Weights of a small GPT-style language model, trained from scratch on English Wikipedia.
Size: 5 heads of 64, MLP 1280 GELU, vocabulary 16350, 16.5M parameters.
Training: 752M tokens, 5735 steps.
MLP neurons of a small language model. Each row is named by its layer, matrix (up: input weights; down: output weights) and neuron, and shows model dimensions 192-287. Each number is 128 + 32 x the weight over its row's rms, rounded and kept within 0 to 255. Numbers have three digits each.
After each neuron's rows, "fires on" lists the tokens most often at its 100 highest values on Wikipedia text that the model never trained on.

L2.up17:148160079127152151167127167128108133166057177085054125109119109073145149147129204164108146082098132074091123144167096131156169180112077156194106159134164123105134105147103139144143116096177144110118165161141111181148119145103080127125117098139116131122084076072130145109150105149093163098
L2.down17:132055101169162160163142107108108098098090091149115162111129126099139146075150118141079104165116119210146215101133153102138182127140121169094099102106136103039142110178101159115079171121109148113124211107145101125138091123184118120122131132106097106182110075206135104155163114141117089167
fires on: "-", "/", ":", "==", "==="

L2.up465:157077180178140067199110136065140100169152126111137078147227146076131101157140113118097154114169194094127196146127091084144129154102137123126134094156158138105050125100170118148119156139147158098119119097136132102099091110109135131096133048129163126172130126124188127108142156092074105147
L2.down465:050119150104148064137106170123165091130167149108141201079109139135133158090082139090136173123147114113169150090116127115135142117128154152144146097087143153131090123150125157082148114158144153142110134142063122128084146088137102156069114167070119125152118189051136097106140099137189130081
fires on: " |", ".", " 0"

L3.up640:164167153182041118123107168113072245132131137137128156099166173072128134125110122093143173118194168096094100093149105129048143117119164155112097087077105141094105116119131135099136163066138116168157148111168172116190161101130133172168123093159108124138155173131126128111107139075175178180
L3.down640:149055122106142145159124134164147092140066147115125118102114109150150134112105058196158143111114151088136117145160126106110113170098149149122167136153066138062092153109151057109170126136154155141154112051162140089093186102124177172076148139103114142167170081106020130119116092138147099108
fires on: ",", " &", " and", "4", "00"

L2.up1203:147098158134095124111122069130132096175161109083083058198157149066173152163118074164109127100101138097138163167137136122117098174098120161157169147099119143113143135158219137121110099162122158083133137192105129150109089134116189140138085095147081097127166089103115128119166110169112145054
L2.down1203:073178116171108153095107140161165130074158175118142128160121148114164118175152084102178122105084130150150123140125109108217095135078107137156151096122066157166121091131132128122163159109106107126116215171110110097178105118138145125120087175155118156185120128094153121097111078142107107050
fires on: " of", " |", "==", "=", ":", " del"

L2.up205:183132117120106152149174120113150117158129186081116086146144090108113141093173221130128127142138141071161135120083126128116158156191138135094123157135114092100104105114125172177129193099075127105143147129205083197152097140108110113124092074167094108182140103175062145097085134158102120188
L2.down205:059133106130178136175126077151135120087016102138082153088127154137167131131155099112093131166134141147085178155110163099079149186073121072114133054113151153144082173132098094135083151068133131145136140130114114118149086158115093100131147138075137126101109104098148093118228170116092114124
fires on: "/", " –", ":", " 1"

L2.up804:064077163116134079165157167090126158198106146097124106165215131087065090090124178119167165107129179130118189095117104135147078143154132151086149138093121163133063155158171136125116115144161171171138163109209156130143081110069100132114148075153145134127076096102195121130063162138080135168
L2.down804:209096114168166105110106104214110141192090098128127114123133152132115127108114085119092112105129139127125108112105128088173186125112132050074129130178131128131117115143077093079116075104125118104135130091111107154117081131156147146106127032107118125132091193156099180083134052136122143146
fires on: "\n", ".", ")", ",", " and", " |"

L3.up423:142168143133119089135143161125127172164110137149171097151179166155176190088116136104149148131127117094130151120135125106134078143145143135114112113155126123132117097165071107139159120133134146122109147131166123137106121113091130115163133142197116138156110097150169129066085100126209113127
L3.down423:111060133167104131123134109154076150086129210188127056150143104164117134135097143170155116119162137102165185089076117099119161179109183102155061177066096155175157130129168129110097088087097133119111094112173112125070107108115130131114128108125098081081153081137119187128123119126114129127
fires on: " |", ":", " for", " the"

L2.up575:133136142158079124128135189187089175126133143153100123136162119097126202170105120165093090102163146155126145089102132099074106169182104145124121111133114086136132158215098146137162096162117176141165107124075140150135160091167199137148124129127114121146104184167114136151069144112136113135
L2.down575:107165152130154137111094162120189121167117147153119103067160130175158064128179172124041128168170133141133105121088158141136128167176173146169134171123154122123132160128111100137104110078088196127090104079090167108138148057189184094115151097124181139095135122120166163165108085112125144143
fires on: " K", " R", " k", " Ro", " Mo"

L2.up198:120127105154143133148119181118078119134203210084118097138133123051103163148130091180194127076113138073090202089133115141076135166177072129136125094163174151069116104108147171152129125119129119172145103130172190099124099134088085114146147098126187137127102081115141170174133118124164126155
L2.down198:103053142123173117200120107185134079093087098091186130093087139243137107144075107091167118127092133135126103127140141113151117134112148110135103100155126168155126138109112120127122210140146146169139109140081101084207140186140125123126134148090180200109096141107109110105090130054091128105
fires on: "."

L2.up490:124110116160128143204096148108120085156171169074091023139145100077117142101127135170179181107126143082136167082113134143119137166164089159121136150139159185050137107150157202207141127143099116174152122097190114108211074136139117112136130093182120120159102095128142132158156140119156114154
L2.down490:098064139098127139139108166171131093111173135065128077128107163170158124108091061123165138152062168179140128079092116152124134124141109097114130123137170131176120105118111130079147184100138127178147136185110126070175098180086127136113141143133191137121136099128149152104156136133067122098
fires on: ".", ";", ":", " .", ","

L2.up989:123145199174116122057210128152115158097102127156123046061142126044091104120081174059081129170129135153111129129112106122161170208143157149100160149140109128181097075079127159149171149144140146096199128086126158126118157124129147136123123089205140120174154175108135136107123104148149131151
L2.down989:176169132135151131111084174188100099132155121123112096097065077099075080103139138110066187153130082087131133149119138070154175189102091168152077146111052127118112118026107087118090130108137139106098155097137108089086110098139110090099134093158114109158090131036139113144137105096126118095
fires on: ";", " C", ",", " at", " T", " ("

L2.up368:133126140119151177133140075085167208099111115102173052150167155132157179129140144166133148106099085107171128162125107141127133127105156108110194127077084087129114062109114164130171178099118191114131170119118104120158111110101189135132139131180157145121144164094107099056096174155212176166
L2.down368:074105050151101136118139153129090114104105134128092159137127151105165133136144143080180107111105140109136143168073139171158156138142132140096078129091143106150140157181156087122086105160173128113114123133081095101078125191092062049124181115199127112159147176138126129122164122088049110083
fires on: ":", " at", "===", ",", " |"

L3.up298:121125094090176071128121185127081157161135110064072112141162103164083081127150182168067171145172127067062167154090136144107124143171114136141106144169105116174112113178100137132166093121108113169137176154135112129150119131075086083153125085175122125160105125076154109140071128123088079157
L3.down298:138120117050177184146149146154166150117121108154147130082107186147141137142147106064104101152150143183147193095124135135144084108129136065081131095168161170129143117097131168106120129158182131041162116098150152187138147108057122130126149109141138130109137123142162101130127186118140163122
fires on: ")", "==", " area", "===", " |", " district"

L2.up883:087088186172104120142134132113133202154117093097188119117164121076140117183134110139150117092171152109105049164118135186144091163113155170150148103113071125128110113126194110196151108140097166104128142162118093160126147125165084157127134140186102127151108141166159127094083122129141105168
L2.down883:111108090143101183157148129197080113085144163110128070126112153145123121094209199076105129143115125068162125146154138117124170200099142096090091139108106092152118146145169120122080038096141115150107122099128077100090140148137092175121133091120099172175174104108131111089101138096123101115
fires on: ":", " |", " –", "°", " average", "\":"

L2.up896:126070191170101126097139119133147105237128074140136151125152101128101164154111090128117154078124151124141102122098125079155118109070136142168143073184094078175111143111128139080162109118110170166180086167167155145110071091178118120135101060161124099102118183106121095078107154157133135118
L2.down896:146191100129093172118134141166131145118138171120134160087151177143084107126123109157138140121134124085148145121147143128117130119153095090087101154118136189133122153176093057109115099151167138125093107140113074118107172146153153104126172151099079129137075150133057100107063134089139113162
fires on: " p", " r", " P", " sk", " Sk", " cr"

L2.up899:135109123155126087111179171131084091151171135153113166098147118077102154106150133126135153132096167151078132109119109071139064114112141151121154098082125078109116142151074136186100161027130151123151160173167174108101103082137209134130114131077102109168101100140128147118066149122178134152
L2.down899:187140100143122128143143139163108162174144141116127101139172113123096145122133157148117160106131151102096119082127147162138145098155136089163104149128168146161153140131191108102152111088131131106138132129126164185091123145099123142124145119129137109091157116130124098156094079087132142042
fires on: " Ne", " A", " Pro", " re", " O"

L3.up1197:111086136126085144074132113136142169165095139124081113153172135147125108152145142095093081097143203135081120092085095138114171074118161156146138116086123137190134120127105101165178182137173122143173143092136116143170117103082100159129112073125087137198109105197147125089057159154178133154
L3.down1197:082082146165155104135176171134079110155159117117135141129106124148165136112130060112065120122126117095149168164160114127115128080178134119134123172168090147051131121112134103150158154150117159090160146121124119114087111149134140147149134174146129066152126136146099167147146147163093118021
fires on: " and", " &", " (", ","

L2.up956:141108148138116090133118128120199226151097104130149113151140137116112191138086077123184191153200126200125127115130148129132142149135156078133183144155127156132129090144157131166139145096108105086085111108118109135135119123131086118163135112179144161134134139097129139089110130140163142146
L2.down956:162051138148037141112156165146183150123114076151140136126113155178117134151117046102085085145141140080091138183121104125117116117147067115141144109146126195162150115092130148130166078111084095142167110176078110098152148112155147171140133102122136106127154168141171134129156164147149153191
fires on: " |", ";", " 4", " 8", " 1", " 5"

L3.up1187:164132136116148100063159141115139105141117079147145148119134125111171127128102208147083124131099166144110094142109114114122098135175138122144151090080117141114107116102149112064125123098130168133144125184150164181074138121120167150122114161102145153160085165147139105012054150118195143132
L3.down1187:095149113115141122131129128181206134112131146117179103195180130122101123150178079096073081146178094175089103093118130127123153084138165109099081130134181197111153151150143103154115133104151112148109144157069110153194138138132084083149083131150195166085148087217101130127113149082088194106
fires on: " E", " Re", " De", " Ne", " Be", " re"

L2.up38:201101174137060095118122155127103102124102126122137128117111116088068103121130139124130166095158155196129167137120113173170159093173171146134117136161120145091118142161148147133167186138140111096047186198154092140137157132139115039133136097111104075079107126143145120132112091177080082139
L2.down38:137118099110125153198116132090181126063124124100133111117116115186137145145113084135134143152112119099121066113133120062126104115099111084165148058106157130048089151142110180100107188174156211128138133100156129091135114179122094119137141141190137119149153076176141077147135098117117144103
fires on: " season", " song", "ap", " album", " race", " character"

L2.up18:123128174118123127137104187121103130084148173137116115115148165144163199177121174140148126150144131132076182079094137090055120163144152120103110109126113126176093162129132138153178125172145149147173138134193150145171132124120156087138181102113103128188156147147083151150093177142092057127
L2.down18:116120128142133109074062170099150086107142071115143065107151143176162094167105108142144120086172131142098158200098138121156139234194100138109142119104158177160152090108089078147174139101127138166180122139100137151116096118154136144143101125119105151115141169115096094095104098124163063123
fires on: ",", " is", " the", ":", " located"

L2.up1277:189078142152117126108151168136130168081082127110127153150125120139090104129091130084140120121112159138106069139116149188121110170129114101145097111163081156151103094201119116084112087179142148090224126141114103147087153125186198131140233116111182099149134117108130153138074196129126123176
L2.down1277:086145141110121136205093153174127111128139087135146203144078170164145093092166178129094107120094122134150134158060119108123130206121096131120147162144119110166103154116133110105079170101139129131127134146107116132153175118089119164139121074155138148064088047117086119124190100123140082173
fires on: " was", " is", " became"

L3.up1008:129125235133110140102088114180082152160146151142176050139155154091102180140126126116139137133159133162045153138078176073121129202177138113115127120136122131134101139145160094134072193111103090095158098096185168099127124105095097104173113070144161176129116114137184148100120124176156159154
L3.down1008:142147154109097132107066181132056148145118145134138166090140115102087078105116152155110127174141127093095117136087109076111133242121175149200110104131107145079136108144142107055142191087163095162166156091210199092187117139174153117149116110127126148145101109091095160106099160182102138170
fires on: " |", ";", " 4", " 0"

L3.up1084:084113150149138150142124134134102082165212163031127096162133110130107177079150135175173155131122127106140135158069113146143094092122109124112130114131146106049107113212144148165157119135088128161143108102175128071212094134148131130138151050214130065142097108118151083096148164110162096164
L3.down1084:167150136106161130091110140177149120107125085162109133134105137178142113092194081060088127145118166136124133134134107117071121152100084119159119120131153122174106148065127050159097074167146119168137162122139114122151183177070097109122144202120144136129136096196120134135097138079099165100
fires on: ".", " (", " |", ";", " 8", " 15"

L3.up992:109162205169145180152177092118075133123125172125137089126144171121113171162147179145109144157131141209106202174144146102124204188157107130076155132160137160115129070136182138095104082120151152176143142098118139171127107129128046152127137121086151146200125154166144153086075132135138133095
L3.down992:164148174123120143167138143153116112136152111161122133111125132095048081130101152154040144160152116063085113148108119040163112132129138222110097131141108211086123129074111125104112178116121161119163138084199130110157104150148150146122092151125130105081090188119135098160137155142140063152
fires on: ";", " |"

L3.up831:040135119150118117134139157082079106172103174061099085095119163134089175145112145120158165104126139152099215138107133130157108141193116136094138130132145143081118127148125094158134165097090120167141113081183116092162077144154086079168127099118109156084158128085185149118110125131156146145
L3.down831:140111094074158141090128105151114119090162141120114128087112105139124144140142088111156164180104141110084104132119056078058095125126103142091110141154147166147139096123139135097131127181184151134135118130156115110164117203136104076144142199107145103127092128141130170157144141133077173110
fires on: ",", " that", ")", ";", " with"

L2.up1181:082127100112078154093125160120153113153129174074158143133161196111156220140117145179138123090144122119139169131104137076107091129140123130086159120116183123133141091158124183110114146100121142176075197152133207148142133094128156140150116139120144181146189182076124133114099147140152082138
L2.down1181:139156088095161097129115112165133137110103098174210162129132119133199132165161104117174138089132146186115144131120126160088135129167140154111136199036131081132127094113109117144146096079114139128107191160149061074150087102145166134148105135178083144126151035118143121092103101152116091097
fires on: " is", ":", " in", " based", " from", " for"

L3.up1232:140144149137110129137154127097172145115162163126132140091148141116115166132110086065153187114096150204091174134093128103151084133086139139101151113128110135177109108098129091109071153101096130100095092160198183152085092095168097036146152157142154029204163123071155096113076121158115123127
L3.down1232:135151099127147165084130090136108142118148151108111189120151127130105152131115173105144177109118117148127160146050167131127083048180075122104132124152186088142138119080149124109147107150085129090119093116177117132143087122153110124143161131105145149179100134120112104118187132066098123146
fires on: "M", "1", "\n", "History", "S", "m"

L2.up572:183172171138178125127194098130075125156093105157127128110115096071141150180048153128114147158140136135108135104104143143071129129182135106164218175088130170161114134178143103094085142092125149053174102076108145148128119137188166118131200083177153120198128124108182100095165139200130148194
L2.down572:201089073132119124076102107108074103141132088136148108153143141122096055123152125145117091136104122081151185134106109156141128171097108129106082169127131032118110104134131175096115109134090115121064131168105090142147099116144139115136130126184143156157124128077126139115099156108157065131
fires on: ",", " place", " years", " now", " |"

L2.up621:146134102158103143145103161042174151145161187129101095150142159112103208124127133143141162118091111105120167127073126167176123145205082147105089181128137154110113111108203140143155094163148101149144104103147133105189127145113096092169167046173142129125088141156129178091130149133121093121
L2.down621:066113137136176116166102129175115099082190145143213141131116119167076133103120144126076141155088142130152082066092128151101087106140089175115094095121179136097124151098129165138143188119116152185153138170138179123210158157109084129152138170149173119125104121149177116099120136119090110110
fires on: ".", ")."

L3.up586:112109170221134147039164134092204156144133179074139097133174155117193138108130058126137149131106132088110124083130117125135131111100162076135127108106203134124150120156160152111107096127145173099210128146122163115133097135103147143135108100189156148138109100148138085096140215197168095131
L3.down586:076119110158101113143131109158175140139157092130130112081146110085161112079161204148125097092125098151134152099099117122130137148065104109139224144133093153152140124185112168154113098102068156069059111141108191096146134170157151113155094081150154152069164114082114128139181156152148078142
fires on: " |", ";", " of", " /", " for"

L3.up989:138117115107119148133089146116144097178163125135139097086128119133135126138162119196151133131107144171058177123096141096080097214103111124116133104137122135118117123126147143114122101153097146084152127155192069131095130080168105113126198166157090115152067154096077101132106132094104159104
L3.down989:125133118114058125090131069152104177141162159110042160127131147128166149162141108118103107099123142113144112133119149098147126095149144143155144102123173153131138103129192132137123113144095160122187151069127171120102117124080088128125132148146171182103133083127106166183149126113147110116
fires on: " S", "S", " F"

L3.up954:191107169156070126166114144210175110179144194074106089152170135095131119148113154144173089084076128083109123132084105096093142155083098166112135152113103144130113139146167171066136098179056118087129135214145161174134144122061120144133136084166074177143118129139093095135119125145142158091
L3.down954:139134062149123100120194021100153133119109122149124148097160148147098157147139049056115098105133121128183158158158136158151155093114141191150198118083147136194154122130181147148166130137130129039141147103080175071108102126103137172160140132177095137084092121100128106079164133148127135131
fires on: "f", " g", " sp", " F", "ath", " ref"

L2.up868:142136201141125098114086158116115180143118102159148083132153153105135216111068070186122183119139133186073130124063167149143168080157101074122172161125125115181088101159151129092079139108134115092138119111115141143140117130151118147137197118177191142104096110151152121038113114186121171159
L2.down868:194119144103079149154131123171129115101090123100101101091114187154149178136102062181090073145185111139113124182193152164116077142200052109082100117193137109114126102138177135108162154108143122110170144120094086181130102108137155105126178172152219153094116179114101081157179143124082174118
fires on: " |", ";", "th", " 0"

L3.up794:165117137196081111129142117124111094180133146095095075090144108110110161107115102145143116130086162209134196157126117148154181129142176132129137107106082098113087072169145172161099107133116153069084090169140087177127075100102096133121155103113144086126113118128114164051148111169084167098
L3.down794:099122117182112118139087232088113117120168141155082150134137121111148111106088214158120112194138101183131145138102127112160054082155141171145064153142100136077088128115211168140139106126129155113151133160196119096133111108087155143116149131090158163096076133099138134129118131145090120115
fires on: " |", ";", " 1", " 3"

L2.up67:175118099137144146088163186071103219176103152077143128124120134085091114173134155165206158049111159084064136068160106099124135150088097171143124071122101150094114130113162178164164110100126126138179153123188140143124124127137108124153139163135117098193133127144187165075067129135162111147
L2.down67:153130117180151099155127114173114160126073061144122064143106186102115125145152204104055135161137153145111132131130106153129182132064120106089108116137105158144151202164123139113183107087106153107130136107153111133100137185109150145128125138142129118135118106205097198110177145107099146162
fires on: " –", "/", " |", "\"", "th", ","

L3.up747:119119130118108101157072142116141113177121166140153157085154073101158107110092071107070183143130135088100133127171111117042119144160102132127134150153156160152121141100140130078114080100111117194142126166169170155147129096110088103160129122154142118091147138078166154122122115128078165155
L3.down747:107127135113137098141116141162106127191143118138157095052206115070125147110108141134072110098143110104149149125094149105144112117152114053151100104106199152183087105092126140099204144125142142138106123138123101137122167245149142163126094137168097109122157219129128116155147160076203111064
fires on: " Re", " We", " Qu", " Fre"

L3.up503:114155104098133145150159098100148129165126166087158110136127149103129179118109185127117120109122173077128095081120125160077148171209170168148193159113125111157092101108149085152084161102095145110103077138217124136133109141100152121135130089121120119141130101101092147094125113158133132218
L3.down503:126154129136151078122196168165146167111144104145070152067150142059192159115149121199107109132170162161157146114163150133203164109106115136127220069138181146128149207131073106150117107123120113152113164133168127133124104148181102116122133127144047130112138169168150111125124127132185127098
fires on: "-", "m", ",", "d", "}", ":"

L3.up157:064115081140128139128130157104079072178205176094090116155149097075185168119138138160140121140120139110110158171109105083125132176149136150132103162134120104071125081151081118166131127097091151176179074135238148076189113127116143101154115090106142170144107110111081166125141133132173053113
L3.down157:154206097093121142055170063137098176112095100050118116148093127183120148112128116079133114092167134100075105154061117148048108130129077116085114118111062127121136120175116127094149110168136129158072108131085142118112105176133120133145119137121110126110099134142141157147094158099043175062
fires on: ",", " in", ";", " to", " (", " as"

L3.up331:153124145127146144098158163129108127136128108124138126138135160124100138127153124134086107140108173192114118131100107114117109179165077097120076151161186119142123112101099084159128115140153141081167158136145132072160119142081168138161194108173189151189077099115093103096108160116121151125
L3.down331:184162110110113138117122087089145133148164126175151075071172136161102133145127152085154155122153143105100093117183119092155150130146093105146186051134128125129134155160172151153110155074109143159170155093068128155096155136191156119117095094150095053072152142158148132133135109123153173116
fires on: " but", " and", " as", ",", " while", ":"

L2.up720:160101142141080142154123156189137114251110145117090147121124115068180129143146103118153140090117163128118100147148152115053126103128106134189157117156052098101119104172101107164139142121128185118149075076119148183175028103102088111131147138154164164182095138059110156042142168143098155190
L2.down720:193081111100159170118120160136186155124144131126167111135109121120101097166163152091226147160144162160092129096134150146148105098081146111147137147086119158157096096138106133093144104143145119168100132105105115146108129163086098121143149100198157144169103146122123051067099164163147113154
fires on: " R", " rec", " r", " P", "incumbent"

L2.up769:180030205142121151103108065168088152117160134128125140099133143124095090157118139125131188098177110158155104111144149165118156163093054075120117133127110149133101120164087100161144103130119169088143165102116093131065123126147116154131141123168170150226154113132133120088120133146179143059
L2.down769:190150144098174156173096128113179116108164100172166137139072097160052131183150061103087120124110122114131100125094090126115165054157138123217093124093159107098130123130114125106129144102138097135115080197129184078182146144142096102142122078139137150090084083148132093167145153114113139112
fires on: " C", " been", " was", " Sc", "Career"

L2.up485:093080149167098088111145128076159177141144093168170073115176104095155168127090107137146153118186148143131165133139111125107116116165150156103166107114121172096087096093179118130156144128135158107108076121112143199122099135159142173111157109182158098156164135129196099041104139153184085174
L2.down485:134084121093125087108151119152105051143095091135124196173136162154099140139122131052087125073150142150173107125149124169161089181147152138128177148146123129082142160100159166126110185150184133101099112123080082072077104137103093102105141144098093117082124136092170054032116049155142136108
fires on: " |", ".", ";", " ", "N"

L2.up246:159095120177133137140141106083117117139131161149101165112143078148108177051134084182128209110083144099068141070150126187042107102190133108074124166081148077076087121128143133081118145104147162106127045169122165142118118105141094063118207144134113115138135143120130089073125132166161134115
L2.down246:191116134084139161131155139167066135088115146124148160077117165147075036106115146104125089098158128094142137081168167095150175141178084185131066144157141125101172230130110167115095140106164136131096108123126123133198137139174045122131129096167133083122106154152152141164094180196151152187
fires on: " and", " N", "N", " Gr", " but"

L3.up711:116122118111123079120147107135135111151178108154132147132158132076197205109110145142117112108092136087108153159170082080108141119155068142114077149115123106106150139130092125144153152144080191120186175125196187140119145111123132126121122131125102112204069125097059118103131184204192100118
L3.down711:142102204131153148174153161127118161066097127171110157136203116071133118111151184096103153157100108141221074110096144150157176146133081185176177119096172150116102135146139101163126168059146118090128102147115184149130196103156133174117134134116124158103134104105133131165119131117184114123
fires on: " of", "==", "===", " |", "-"

L2.up320:158141139149187134131166093098037170141133166121130087050147153098115182119093128128175158126100164156101184136159129118154167148132100179100138129155156104074111086138106134166159146117121130080162120102195136096140116125162142114155133101115135099179109124148097163098118108117144104169
L2.down320:214127138196148168122092077175103116190148139074104115154138120144123128154114143132077147117117121111115122097073091150097122107097128162100117123159142140111110098105140144116133126160133139165132176101157121055199126159143138152113128187125132159136081148155124169092166134160093151150
fires on: ";", " or", " |", ","

L3.up391:048060127155097141087094142142127191183143159078103114150159075149147154105127092174158172124140146120120188097131118121112181156107090125159187077109152179067124130139143155134080175077091143119119084167167166102129074114134100113133129097107165117150047114168117113093116143182094045136
L3.down391:182125133137155161177113142166118152124149092114130151095072094120083132132088105088135147121124150124178205110191104131077120118145101151132195176118157099152142175161114101133142126135157139095101164125144159112118113096118118148105042104130073127155142124168090065101147071200168084100
fires on: ":", ";", " |", ".\"", "\","

L2.up346:124053171158152097118100160131225159182118178118118116176164134112193164126125124109221125139128127107177192119123089111142167102115200104146141117133119122125132108159149131145104108099148138120119135105150113231145158135076132137123086109126059074138164076211098126063092128129161123058
L2.down346:076174135176115184083070153103135084101167161135113168150119185166172193120155074131148120162124139138141142148117155062182132199135160149147157113084063092123088114120095118124026082138113155140138120139087106121079135121109126109132107125129153114133093093115149080148114139134063171071
fires on: " |", "=", " 9", " 0", " 8", " 7"

L3.up411:145116146106036111161091128084113166096139147126139149155135143084084195121100079112151204119070139116118126079151133145120113121170194131130118142106143196071098115157167077117106153134106118144110118094118117096127112129128125136165137126140221144103105178115116116086142130127129122125
L3.down411:171190136103116124121130133089161132073181144118153080101119132083128169163165149143106136153149135154158125125150079155109122114164111109122129131122121103165122135106151164068121104110132144161189090130129151140132194167110080185135175168168146106137159095208142107128142148079111131061
fires on: "."

L3.up755:194172167141137078154103057163131172167109076130121086179142083122133162103145139175109161152128126128143093129090123163107164088147145089116072171129061178137131045125165184058083134100092115107155112149096092154138118116133113083134150097147200086110167102189112130097152135162157113147
L3.down755:146110108135084126064154158137143148099124063102130100101081099133197121159113119178133112116099085116147170116160076182152143068181146113112106068126126032143142128127162177162153182117114066108171133169097120114184135080105170120115148175179110191088056134070147165092101119046122103144
fires on: " |", ",", ";", " 2017", " second"

L2.up636:161116132130130109026149111184172133179095128109066076141166090097119172133147166097160143125175115106122193123057136099170194181160186139144166152149106117110125162178090117131099176137086155154108101130145132151156128096078120092146142100161120104172053145127069127132122105144096096181
L2.down636:181112123110112102115111116129129142145075099087082111103115128113168172116095155145120103096106108105113118075123123121110173097140089108148139142169122114131092132183156146067127165087125110080109091123154140136191104096136101078161131107114126115154134140096119092171136147221103131117
fires on: ":", " |", " 0", " 1"

L2.up863:175106158153144134127132132176115143108147157110085084106153140100105173124150100162117132148100126125103174089146148173068147134143105066096169110162147140137125095161140156118134162122119095111162125138107096106195160130127119153144110067167152115211127147128110143118098153154135111160
L2.down863:195121114121125148132107135136089139124098104100127155134137113162068104146145108147088128114126099138127118143070131077111148138164085159143115156177120125121109124131101063102172115180143124171164147112161135052178124134116202106130117164151124105169110156144123135105105157166108102140
fires on: " |", ";"

L2.up840:127151092162114111095110081095110088162131129103125114109126116114106185162086115108181094111073153122125153153095103119174155147160174155123211164133168108155143148141099114121134133096090137126158138099200179129126078121152152154117122080079094059158162085078135113127146113155142117164
L2.down840:151116153156063104181095094146127183105130124193228159089135128141114140102110125103178097156097140213125102125147138130119175110154061137114144099081063117057126087123143110139096192128145140134166099083157146136095140088113211129144152124144125144146157131084161119114153150108127101131
fires on: "'s", "'", "-", " of"

L2.up272:057126084143103132080155149124078108179104178084125106072147130099109124120167195067163082115112150156112110083108092144135063098155170169113132128137088084162087115115114084171151145131137153094136178132157068126185070148135134113124123098162051100152109111137135136100032166122078090160
L2.down272:064097084085144179120159170179070115125111086163135087111138181198122131125130148052117072114081135074097117163095152167115145210029136066118085145136134092135128163169102068168190159155130131129178094123138073134196154126071056139117171142136074181219120135149111098133106165111127128116
fires on: ",", " and", " as", " |", ";", " •"

L2.up923:127119134129144139136108219166121116199137174083051069101133126089192172144150074180203127058172155110105144125090128151153219128174103128165163102157160206078120088162101158163121114102129114120112081139201140140142037119137077100128176088163188106128134076146164135095128160101155095123
L2.down923:135043121108121130125089134150109145143168178088111141116117114139115158124119074187161166127110139109100137110072111111115120118170062139132117111160153194093116098151129118122143118151114088088119141096182105087198147155140117131140171132155093123103149102135183144089119144139064112071
fires on: ":", ";", "—", "\",", " -", ")"

L3.up62:151084113112078156182131169095127137142137139104065149118140191103126096169103155081163112125145168133077108137091133110112164181162128129110118168153141112141119064122116097149154167122129110108107125116188138146130075103111120058170141095183134095161085153126156075086117122171128131129
L3.down62:082177136171165165141120097164045158099155071178097109176124138141165063172100127116104123127186166129150119151177091139125084127115091116137165141131056090096149150167114118129159100120116117095172142133084130131085153127192163143142120194142116112140159094175107205109164183115112169091
fires on: ",", " (", "),", " were"

L3.up666:100125137172129130067168171128121183131179082117105146156151168084147154086184132100137133154128132151119132120166128111171168087152170103104141089135042113123146139144086151162162113085150136149135160131104177141095142151128233108115104107165126110170137147129120133142133152093140139096
L3.down666:126134147119133184157124092125151089145133190176131109111130153205158048158117138138157106133177171131130063193140150134089098155115141182195109180057119058129120139096123118118122152097165174112151160112128110053123070101109065141140133162122096168057154125102107098099120160166121144171
fires on: " a", " on", " Ro", " Mo", " N"